config.yaml
d_mlp: 704
activation: "geglu"
rope_base: 10000.0
qk_norm: false
init_std_qkv: 0.0209
init_std_up: 0.0209
init_std_down: 0.0037
optimizer: "adamw"
warmup_steps: 340
train_tokens: 235500000
dataset: "wikipedia_en"
MLP neurons of a small language model. Each row is named by its layer, matrix (gate and up: input weights) and neuron, and shows model dimensions 192-255. Each number is 128 + 32 x the weight over its row's rms, rounded and kept within 0 to 255. A neuron's up and down rows have the sign that makes its largest values positive.
A block is one neuron, or neurons of one layer that tend to fire together. After each block is what it responds to, as a language model described it from the Wikipedia text at the highest values.

L4.gate144 [ 68 147 138  92 171 107 178 132  88  57 110  87 128 141 115 126 136 160  79  79 167 162 101 156 198 154  66 118 100 126 101 104 141 164 147 104 138 115 184 156  90 100 108  99  79  96 150 125 177 156  92 119 113  87 109 154 140 118  93  56 120 111 140 150]
L4.up144 [117 148 132 112 136 164 146 114  79  77 114 150  87 149 117 113 127 166 107 106 122  90 127 157 107 131  75 164 135 176 150 104 137 186 124 185 149 119 125 126 135 117 100 139  89 121 125 189 191 174 110 149 133 128 140 129 141  97 112 119 160 134 115 113]
L4.gate439 [ 64  66 121 122 126 160 200  88  47  64 169 109  68 116 125 135  93 184  41 114 135 173 172  98  74 173  75 102  88 117 134 100  93 137 165  98 119 151 139 147 109  98  95  99  54 119 103 144 144 184 181 151 155 138 130  88 179  99 108 162 101 122  66 145]
L4.up439 [138  75  88 115 105 135 203 103 119 121 133 156  79 184 110  60 147 151  93  98 213 135 107 153 100 139  84 130 124 169 105 106 124 169 180 102 115 156 113 105 131  95 117 120 118 155 127 206 125 174 173 128 118 166 139 134 155 133 105 173 106  80 116 121]
L4.gate458 [133 134  76 113 170 150 217 131  79  85 111  80 128 135  76 138 117 151  68 114 176 156  96 150 155 161  92 121 129 136 105  75 142 184 168  68 142 140 172 120 107 108 138 118 109 113 142 137 153 169  98 120 111  80  86  99 175 105 115 120 149 146 154 154]
L4.up458 [125 175 164  94 150 117 138  83 115  53  95 129 146 159 128  56 189 151  96 121 160 174  81 145 132 140 103 198 101 160 118 115 132  84 152 113  98 123 178  88 157  90 157 100  61 155 172 163 145 117 155 172 115 115 150 115 122 115  92 105 194 146 114 127]
L4.gate472 [104 120 129 159 156 104 177 144 115 158 110  33 123 128  92 127  94 145  63  72 122 187 126 152 148 162  87 112 108 117 122  80 206 130 138 139 133  96 179 157 108  82 182 140 105 176 101 145 124 157 134 115 109  97 104  85 127 173 139 118 135 146 107 136]
L4.up472 [166 172 126 166 128 109 141  85 156  67 102 101 116 139 122 115 128  97  85  76 124 140 138 222 160  95 106 154 108 174 125 132 139  93 108 197 134  90 147 107 145  93 126 119  83 125 139 182 172 113  95 152  76 160 109  85  89 125 104 136 167 141 162 113]
Description: Numbers in table cells. The first digit (sometimes a $) of a number opening a cell in a pipe-separated Wikipedia table, as in 100.00, 83.5 or 8,636.

L7.gate83 [131 135 120 135 182 131 201 126 132 107 169  77 132 113 178 145  93 155  58 136 112 173 113 157 149 160 136 144 107 101 142  77 179  90 142 155 141 173 166 175 121 127 119 165 112 141 123 142 128 167 153 117 169 126 105 133 204 110  71 187 121  63  97 122]
L7.up83 [165 111 132 159 113 112 185 107 115  84 135 126  76 134 140 144  85 107 123 116 125 157 175 125 112 145 122 188 158 109 116 143 179 124 152 155 179 149 131 122 102  75 180 133  99 116 157 164  60 124 201 168 161 184 179 125 145  99 178 110  78 103 127 109]
L7.gate85 [ 96 146 132 114 160 106 216  96 158 155  99 105  83 119 104 150 121 129  70 118  88 165 141 132 103  90 114 102 134 133 102 102 203 136 165 101 138 139 115 134  80 123 102 158  98 106 130 145 135 137 103 116 155 110  77 138 170 137 111 169 108 118 139 100]
L7.up85 [139 146 120  88 128 167 168 123  92  77 137  94 172 184 122  95 146 110  92 137 136  82 127 203 153 180 108  79 137 156 109 113 146 148 141 165 137 104 136 161 145 146 111 149  80 139 151 114  79  91 119 155 172 148 134 185 119 135 109 104 110 158 112 137]
L7.gate96 [113 101 147 120  82 108 109 115  99  67 128 123 105  96 141 182 146 113  88 105  79 164 106 124 158  89 177 114 125  97 145  90 116 120 132  99 145 114 111 174 132  85 100 115 166  81  72 127 168 106  95 160 107 129  95 128 112 107 147 172 146 119 112 113]
L7.up96 [104  73 125 108 107 139 179 116 109 153 131 117 122 134 127 137  88 115 116  60 121 120 123 167 108 135 152 158 178 134 131 166 134 131  76 128 138 131 176  44 145 126 123 141 121  87 148 141 111 148 122 157 117  92  73 117 181 142 138  83 132  86 157 145]
L7.gate179 [103  72  80 183 101  75 160 118 109 154 104 115 102  95 203 148 155 163  71  93 152 153 156  59 191  81 168 106  72  65 136 108 168  91 140 163 157 190 146 174 137  92 188 146 162 157 110  88 107 131 104 106 154 112 152 104 182 110 160 184 130 101  89 162]
L7.up179 [137 148 119 110 129 101 128  88 118 105 136 110 122 108 172 103 169 171 124 144 164 133 119  78 173  95  72  94 113 141  77 113 174 113 123 126 151 191 138 126 129 121 114 116  99 104 161 160  72 149 122 159 152 129 113  91 172 112  78 120 133 126 121 119]
L7.gate231 [129 130  73 163 195  90 145 133 124 112 151  19 159 136 125 145 169 118  60  95 137 162 114 129 150 173 123 113 108 126 168  85 175 180 181 104 115 174 164 130 104 179 107 150 122 144 136 116  95 138 132 105 162 130 106  93 184 136 129 180 131 112 134 100]
L7.up231 [102 160  83 114 181 129 132 100 132  40 141  98 132 179 118  94 138 146  94 103 141 124 143 200 148 156 113 117 110 182 169 148 148 152 153 112  60 143 120  93 150 136 146 198 108 155 165 121 137 138 143 154 105 140 100 167 162 123  88 115 142 128 139  97]
L7.gate259 [127  92 101 112 175 142 144 112 192 119 140  84 107  79 174 154 146 177 101 119 107 129 129 103 138 171 150 102 101 113 172 143 159  82 159 120 137 157 153 170 173 114  72 117 131  86 105 136 200 172  83 139 108  92 123  35 159 122 129 148 191  92  51 139]
L7.up259 [ 89 118 108 127 195 128 138 139 191 107 149  69 119 109 153 156 147 163 114  95 134 133 111  63 197 182 102  98 120 122 122 109 165 126 127 139 190 176 167 156 197 152 131 104 122 123 130 119 122 169 112 130 130 156 133 192 119 184 143  85 167  94 116 124]
L7.gate355 [ 99 131  88  92 148 123 172 125 112 134 142  74  93 147 138 216 184 111  88 109 103 150  88  62 157  85 178  76  75 136 141 115 129  85 126 112 114 171 136  92 116 142 113 204 152 119 106  93 140 182  77 128 111 124  92  70 160 137 121 164  73  70 141 141]
L7.up355 [157 173 160 129 143 163  98  99 184 132  91 176 114 146 165 101 123  99 124 160  76 155 102 156 103 114 100 146 147 133  90 107 100 130 169 130 103 140 156 156 138 187 128 146 128 145 159 115  61 158  89 164 129 125  87 223 122 140 118 113 145 105  89  92]
L7.gate563 [162 143 134 187 125 111 152 129  86 182 147 108 123  59 121  98 138 161 109 152 130 138 145  93 122  13 131  86 160 124 105 119 158 103 162 115 136 152 120 142 176  99 127 172 155 109  84 117 141 160 111 133 115  90 148 137 155 132 147 161 125 112 120  75]
L7.up563 [132 152 158 171  81 131 164  95 116 110 162  91 152 121 140 179 124 169 148 104 117 165 172 143 140  94 172 180 138 104 135 178 121 113 111  97 126  59 114 124 123 136 110 135 164  60 127 116 110 157  69 140  93 127 129 107  95 132 157 167 135 139 135 129]
Description: Digits in score/stat tables. First digit of numbers in sports tables, scores and stat lines, e.g. the 9 in "| 6 | 9 |", the 3 in "3–1 loss", the 8 in "85".

L4.gate212 [142 128  89 185 200 114 140 153 108 138 111  74 135 115 135 146 136 151  93 103  84 141 167 121 116 114 133 124 100  99 107  31 146  98 142 108 135 109 121 160 132 182  95 131 100 170  97 150 167 213 108  98 143 150  81 125 201 161 115 148 126  51  98 140]
L4.up212 [128  64 104 137 166 124 128 119 142 132  89 129 128  62 117 125  40 142 122  75 101 116  96 109 123 124 136  88 157 107 116  75 217 179 168 124 191 203 177 157 164 148 146  70 130 182 117 123  84 143  67  84 141 117 122 111 142 171 152 129 137 112  96 141]
L4.gate555 [134  86 102 116 180 163 120 140 161 179 153 117  93  97 140 207 156 147  78 155  96 169 103 170 149  95 188  68  81  94 146  73 129 130 125 146  95 176 132 222 121 176 154 139 131 134  84 107 153 173 139 100 136  89 115  88 147 139 125 135 159  60  98 167]
L4.up555 [ 84 107 152 152 176 150 128 158 145 182 193  16  94  85 148 155 141 159 101 136 119 158 149 129 162 100 169 118  62  86 135  96 142 153 125 125 153 160 178 165 139 118 124 120 163 154  99 155 154 187  90 113  78 108 139 126 136 160 126  98 183  96  46 122]
L4.gate610 [141 117 107 136 158 128 154 134 132 114 131  98 117  78 162 179 114 195  60 129 166 168 172 153 107 157 172 101  63  98 155  49 146 140 166 110 116 116 134 155 174 149 118 110 165 125  99 124 152 190 107  86  93 126 128  96 123 179 150 143 185  62  92 100]
L4.up610 [139 123 104 171 139 125 138 152 125 137 117  86  67  77 136 174 104 162 121 132 103 199 169 129 106  69 126 131  86 101 112  75 145 126 139 116 168 168 120 139 151 121 155 154 164 113  92 126 103 125  97  85 116 147 169 118 118 151 115 122 132 129  48 124]
L4.gate616 [103  97 100  70 136 163 143 154 161 155 120  90 121 103 126 196 129 160  49 153 140 126 166 147 122 130 177  84  85  96 135  90 165 132 163  76 144 135 116 130 164 136 119 125 127 118 120 105 155 198 110 125 112 137 116 132 123 184 100 168 179  40 121 138]
L4.up616 [133 136 125 190 183 148 148 148 102 122 154  29  74  82 138 110  89 158  85 113 136 183 130  97 183  70 117 126 132 102 107  86 141 132 134 172 183 196 159 164 150 110 154  77 145 121  68 145 116 140  66  79  95 158 205 142 162 141 116 115 142 180  93 132]
Description: Table breaks and name starts. Line breaks and pipes inside wiki tables and infoboxes, the word in ("6 ft 3 in", "a parish in"), and opening pieces of proper names like San, Santa, Del, Ken.

L13.gate40 [153 175 150  98 188 153  98 128  94 142 106  70 144 169  87 122 138 156  26  91 101 173 185 143 113 141 166 122 152 147 156 111 131 125 156 110  76 139 143 133 125 241 128 169  95 103 131 109 118 131 100 146 160 146  82 137 150 153 161 139  87 139 151 143]
L13.up40 [129  61 129 104  93 110 168 141 145 125 114 144 104 145 132  56 133  63 115  82 151 144 129 157 107 184 129  97 127 142 165 116 150 109 125 134 139  92 137 109 136 136 120 160  98 128 164 143 133  84 144 137  90  71 108 104 130 141 187 107 113 136 113 191]
L13.gate537 [ 76 124 125 165  89 150 151  96  82 105 101 111 145 126 114 126  99 128 131 118 122  87 148 144  79 214 127  83  87 111 169 143  78  89 126 110 171 104 104 113 160 162 112 147  86 105 114 139 187 159 169 138 165 133 119  64 173 151 125 137 105  53 150 150]
L13.up537 [186 148 195 124 160 122 174 122 170 145 124 123 141 106 135 146 124 122  35  90  92 161 143  73 129 130 138 119 109 128 132 132 141 164 175 109 123 125 141 202 147 184 115 130 123 184 114 116  98 107 137 172 117 136 101 128 144  61 116  94 179 131 130 138]
Description: Digits in data tables. Single digits and space tokens inside long numeric strings in tables and lists, e.g. goal stats, vote totals, ISBNs, years, coordinates.

L7.gate10 [ 90 161 157 128 155 139 117 137 130 100 138 122 117 117 110 163 128 162  99 130 119 109 146 102 143 173 188 139  93  53 144  90  78 103 147 147 135 188 152 161 113 126 141 122 152 163  83 124 144 129 124  90 112 110 157 104 147 135  59 154 142 111  35 108]
L7.up10 [ 99 144 151 109 148 126 138 127 114 109  95 171  92 108 149 104 141 195 136 196  99 104 146  96  92 183 170 149 121  79 163 108 113 138 143 140 176 112 151 141 135 163 114  77 135 102 104 125 136 136 164  74 134 188 135 123 131  51  51 173 139  92 126 144]
L7.gate275 [156 144 170 118 116 154 113  90  87 192 164 114 152 151 126 161  55 141 110 109 141 207  93  59  80 124 168 166 124 110 213  90  81 172 227 116  76 197 152 155 162 111  96 111 132 199 113  88  93 132 181 153 114  84 111 129 157 171 116 184 111 100 112 133]
L7.up275 [ 87 124 135 105  95 124 162 167 134 194 170 169 180 153 115 114 105  72 132 194 147 155 144  92  89 117  83 110 139 196 150 116  86 143 178 120 116 173 157 104 133 115 113 150 112 141 151 141 110 120 145 141 139 123 112 127 141 105  64 180 139 133 141 101]
L7.gate404 [133 137 165 117  95  52 127 145 163 114  63 129 182  65 129 116  50 123 136 153  99 134 132 100 118  81 194 115 101 126 168 120 147  86 161 100 157 117  88 142 117 102 132 159 172 129  90 167  97  99 132 148 112 105  62  97  76 147 124 163 138 170 122  86]
L7.up404 [130 111 178 123  51  85 113 165 185 144 116 124 138 108 112 149  89 144 139 144 102  86 115 110 114  91 155 119 178 121 118 119 107 124 109 166 175 114 127 103  90 113 125 134 169 137 103 118 165  89 121 109 113 140   0  94 120 151 122 158  98 154  93 117]
L7.gate432 [102  91  94  79 141 160 139 117 143 125 146 172 145 131 122 163 172 179 151 167 117 147 122  73 100 177 201 124 128  87 169  80 100 169 107 154  71 145  89 111 132  83 143  70 121  97 138 106 153 141 155  92 124 149 189  71 134 126 121 181  88  81 130 105]
L7.up432 [120 137 117  54 144 175 146 133 125  99 165 118  81 121 148 207 138 167  91 122  91 137 110 126 141 140 176  96 132 125 156 105 155 129 115 152  77 153 121 144 123 153  86  89 129 127 111 138 140 150 164 183 145 125 128 110 144 155 100 150 137  62 104 101]
L7.gate441 [132 134 168 115 193 164 150 115 105 134 114 148 126 138 175 136 126 140 126 184 134 143  76  87 144 160 154 132 116 127 161 123 157 175 150 147 128 141 123 114 179  56 106 153 176 122 120  76 129 132 193 124 154 188 139 121 158  85 113 139 109  87 158  93]
L7.up441 [138 136 153  80 176 183 188  78  56 157 106 130  94 158 125 177 137 125 120 107  93 143  70 148 164 107 125 104 118 130 126 134  85  99 113 139 155 146 101 117 164 129 121 104 133 122  85 103 135 115 135 148 149 174 190 167 134 121 136 115 124  85 130 141]
L7.gate479 [140 101 112 116 153 173 139 121 163 122 160 145 121 106 103 142 144 106 116 133 117 149 128 166  59 191 151 130 113 108 164  63 135 133 111 165  80 153  81 128 131 126  91  90 124 124 107 170 136 152 154  29 130 137 150  73 166  91 108 191 100  80  98 186]
L7.up479 [119  81 146  69 146  84 132  96 153 113 119 129 191 131 124 197 186 133 106 178 111 139 141 104  87 151 162 139 113 147 204 131  79 128 140 169  77 135 109  79  89 140 156 161 144  76 132 166  78 143 184 165 156 116 121 112 144 183 121 112  94 127 115 130]
L7.gate629 [149 113 108  81 112 141 112 146 184 130  95 108 188 143 127 158 214 126 116 105 136 128 166 125 185 143 117 137 120 123 189  98 118 131  83 115 104 117 129 102 139 111  76  51 116  96 110 134 178 105 137 140 141 109 120 121 138 142 128 138 134 104 118 215]
L7.up629 [ 58 138 163 110 132 123 131 134 114 129 134 123 155 124 155 181 156 138 109  71 176 123 196 108  85 122 171 168  96 106 148  84 146 126  93 112  55  71 122 166 137  93 114 107 130 131 139 117  96 141 204 161 163 123  89 131 134 135 132 134  79  87 112 128]
L7.gate680 [114 129 157 133 208 160 187 225 108 168 157 109 131 141 135 147 178 182 106 121 132 145 103 128 115 128 111 123 132  99 107 152 103 102 101 120 137 164  95 134 171 163 100  76  84 111 128 110 161 134 119 152 156 126 161  93 100 105 107 178 121  60 129 157]
L7.up680 [ 61 126  82 112 113 103 110 140 122  72 109 110 138 160 135 135 176 154 148 152 115 173 172  99 118 140 162  73 122 136 158 156  84 196 133 134 106 105 142 104 165 114 239 162 114 120 148  80  83 156 149 128 141  90 164 127  81 101 108 113 176 107 137 120]
Description: Second word of names. Opening piece of the second word in multi-word proper names, usually inside lists or tables, e.g. Bahia Bl(anca), Mike Bl(ock), Canberra City.

L4.gate109 [ 89 120  69 132 133 130 127 157 211 200 113 147 104 135 121 107  91 157  92 113 107 123 101 100 119 124 162 144 114 114 181 101 150 114 154 140 113 136 143  90 165 167 144 108 175  99 114 154 144 135 112  71  53  97 112 132 148 184 141 100 155 107 105 108]
L4.up109 [ 97 101  30 109 182 123 129  88 159 182 127 123  76 149  82 102  48 146 130  93  61 152 104 125 176 126 137 151 108 191 119 108 117 120 173 141 132 143 119 159 166 177 171 154 156 105 158 136 126 162 139  87 132 127  76 128 166 173 143 153 126 128 141 116]
L4.gate342 [ 94 132 109  99 124 156 110 184 163 150 146  94 101  96 149 139 151 149 101 140 101 156 124 158 119 118 193  85  73 103 158  78  80 171 127 136 138 116 130 200 128 160 165 145 154 162 113 109 157 204 117  84 111  86 154 159 134 142  97 132 128  53  83 141]
L4.up342 [134 126  91 185 166 142 133 175 150 137 153  50 118  87 165 163 110 126 119 109 129 145 154 165 205  82 154  93 107  86  93  74 130 128 100 124 112 156 177 146 142 137 134 111 127 163 107  77 125 165 130  45  87 108 106 148 132 167 158 132 120 120  75 147]
L4.gate373 [147  94 120  91 160 155 146 119 160 131 185  67 135 116 114 173 149 117  49 104 120 160 152 175  82 104 151  89  84  99 142  65 147 156 126 140 112 112  93 157 114 169 115 133 152 191 130 136 137 195 123 122 117 121 107 120 121 133 119 104 142 120 111 156]
L4.up373 [110 124  63 188 190  96  96 118 172 160 165  45  98  86 157 145  94 150  98 129 142 182  96 130 191 127 157 100  97  82 132 107 129 116 115 127 147 192 170 183 120 166 172  84 131 141 101 131 105 168  80 109  61 132 152 144 155 171 141 147 124  70  28 142]
L4.gate532 [150 128 109 119 124 135 127 150 113 111 142 131 119 106 139 139 149 161 126 126 171 149 147 109 146  42 127  57 124 121 138  92 122 167 107 112 117 155 208 148 140 132 135 167 167 156 116  86 189 140 109 107 106  52 125 115 127 168  80 129 158 162 108  87]
L4.up532 [182 145 130 131 119 123 140 122 143 157 154 161 104 168 122  98 100 139 154  62 172 143 153 128 141 133 111  30 127 114 150  96 110 143 128 139 153 174 165 153 151 129 134 149 163 124 116  91 169 123 122 145  83  66 100 123 115 157 129 141 118 159 132  81]
Description: Punctuation in structured data. Separators in infoboxes and tables, such as dashes opening list lines, commas before a country name or inside numbers, and decimal points.

L13.gate87 [130 155 110 108 166 100 145 160 139 140 141 141 172 106 136 147 126 228 135 128 127 172 110 169 131 135 135  94 121 154 136 129  78 134 146  81 161 162 151 162 185 147 111 122 138 111 102 140 144 106 143 175 152  88  98 156 111 173  93 122 141 130 118 107]
L13.up87 [108 165 108 127 156  99 112 201 134  95 147  71 106 100 133 144  83 198 124 140 105 137 110 148 122 114 176 160 100 122  94 131 101 144  84 108 134 117 128 159 181 141 134 136 103 200 117 117 139 148  90 109 153  62 106 167 156 114 121 107 163  93  68  78]
L13.gate630 [155 145 157 146 117 129 152 116 141 132 100 152 154  60 126 157  93 163 131 126  92 143 151 138 150 175 123 201 107 130  96 138  89  62 172 158 135 153 159 134 172 164 151 132 178 191 116  91  82 176 124 109 133 145  85 107 147 170 119 175 201  85 106 178]
L13.up630 [145 116  78 154 107 152 137 138 119 167 147 140 131 161  83 162 127 130 142 161 135 161 140  63 120 173  67 127 101  49  98 155 158 150 123 108  77 189 188 148 157 135 109 106 146 120 122 109  69 122 143 119 121  69 137 194  85 127 159 161 179 175  83 158]
Description: Connectors after proper names. Connecting words like and, of, in or a comma right after a proper name, usually before another name: Diocletian and Maximian, University of, Government of India.

L7.gate12 [149 159  92 140 174 178 128 114  84 109 175  70 152 152 168  84 137 157 106  85 126 162 114 121  96  85 107 140  82 110 113 114 109  94 139 168 100 145 176 150 168 149 157 111 130 127  90  73 135 126 135 105 185  99 122 177 135 101 121 148 138  58  67 127]
L7.up12 [108 155 121 124 105 123 132 144 164 160 132 127 147 130 139 104 162  82 151 173 153  92 168 170  84  69 142 138 117 113 116 101  74 102 118 163 125 177 101 117 135 133 170 177  92 130 119 122 161 131 161  86 151 157 126 143 117  81  55 154 106 155 114 168]
L7.gate70 [101 154 140 103 155 140 115 193 152 120 156  67 142 133 202 148 140 170 122 206 178 165 130 135 127 149 161  99 105 123 144 114 138 147 117 145 117 164 136 172 168 142 117 122 109 118 152 142  88 147 141 134 101 102 187  97 151 103 101  96 124 135  49 145]
L7.up70 [173 102  98 108 110 175 148  92 137 144 109 150 137  63 115 129 192  99 131 103 114 116 116  83 145 151 171  83 148 119 146 169  69 123  82  69  55 120 119 162 114 204  64 170 140  99 136 102 114 104 116 137 129 165  93 181 128 166 114 108 171 129 123  81]
L7.gate101 [149 160 129 150 135 104 166 128 140 117 161 157 200 140 167 128  88 151 115 128 131 149 115  86 137 130  84 143  81 126 148  70 147 111  85 131 114 157 116 154 117 139 118 138 118 143 107 142 187 199 123 116 161 113 156 138 157 116 134 112 111 113  84 111]
L7.up101 [ 47 149  88 106 138 147 127 165 119  98 147 138 103 100 119 112 164 164 138 190 117 144 115 114 133 111 106 166 105 121 149 122 140 138 160 161 151 191 159  78 172 138  78 121 144 105  78  78 141 118 143 119 204 149 118  85 147 135  50 156 166 153 175  94]
L7.gate236 [ 68 154 117 143 161 111 135 121 115 156 144 104 132 130 169 190 169 147  92  90  97 150 136  81 140 161 139 119  44 169 140  97 112 142 121  65 109 166 122 147 170 160 149 146 128  77  86 135 186 163  68 128 164  86 124 140 150 105 108 106 179 123  87 204]
L7.up236 [106 121 129 124 102 109 133 116 142 122 131 173 150 123 138 120 170 149 121  90  77  98 165  55 190 106  56 112 112 147 103 103 141 111  88 145 151 142 179 121 119 149 101 148 127 100 103 120 174 116  26 132 138  98  89 132 128 138 115  91 160 182  97 168]
L7.gate372 [151 165 149 143 119 125 102  85 136 134  83 117 192 102 174  82 145 212 109 139 136 146 142 141 140 144 144 129 120 163 110 127  83 123 133 156  72 127 100 105 160 156 122 102 181 152 118 127 122 205 113 100 112 143 113 158 104 170  66  98 171 146  42 157]
L7.up372 [152 160 137 115 147 182 184 184  38 138 122 148 110 131 126 125 101 114 113 121  65 151 167 230 137 182 116  44 114 141 125  99 159 162  93 116 112 178 142 127 163 148  99 169  76 145 132 103 100  88 187 120 150 114 136 166 196  82 203 147 138 137 104 125]
L7.gate378 [138 100  97 175 109 123  85 104 145 126 133  89 176 136 161 115 123 221 123 108 145 165 119 103 167 160 163 166 100 112 133  94 103 155 121 129 102 144 158 174 167 138 106  45 145 120 100 133 115 134 131 124 124 134 103  96 148 111 175 101 126 146 111 141]
L7.up378 [146  88 106 154  81 160 184 161 126 141 136  89 120 150  97 153  92 122 119  96 149 111 148  69 123 143 143 118 122 123 119 151 121 138 108 120 148 188 147 157 122 120 106 219 172 151 118 110 159 147 127 154 185 103 117 138 125 124  78 162 139 127 129 163]
L7.gate582 [137  98 114 146  67 141 123 132 150 162  99 135 119 185  84  87 171 134 113 113 127 132 104 111 165 147 143 111 103  71 187 124  95 139 184 150 124 153 130 143 134 121 125 131 177 165  92 141 142 134 154  67 135  79  83 104 123 155 143 170 144 136 109 119]
L7.up582 [146  72 129 149 113 109  92 160 157 160  82 131 162 204 143  83 129 142 133 155 148  76 122 164 112 138 111 122 119 104 143 120  71 106 165 195 103 141  89 134 127 144 135 143 138 175 162 123 107  68 170  78 101  88 171 153 129  79  92 106 177 133  50 170]
L7.gate685 [154 114 111 170 185 162 120 172 131 103 120  99 116 107 120 144 136 125 135 135  99 197 159 153 139 121 102 131 130  73  76  62  80 140 111 124 106 141 158 207  89 145 125  70 139 127  87 100 104 123 169  99 171 105 132 157 153  72  69 104 105 113  67 175]
L7.up685 [112 161  93 173  96 141 108 155 154 151 108 146  88  63  95 131 160 130 119 161 126  40 138 108 162 104 187 178 115 127  79 103 119 135 132 139 108 206 143 172 133 175  56  91 144 101  86 118 173 117 150  96 180 139 124 141 148  89 117 155 137 102  85 124]
Description: Name-list conjunction after name. Fires on "and", "or" or a comma placed right after a proper name in a list of people, teams or companies, e.g. "Eric and Julia", "Honda and Nissan".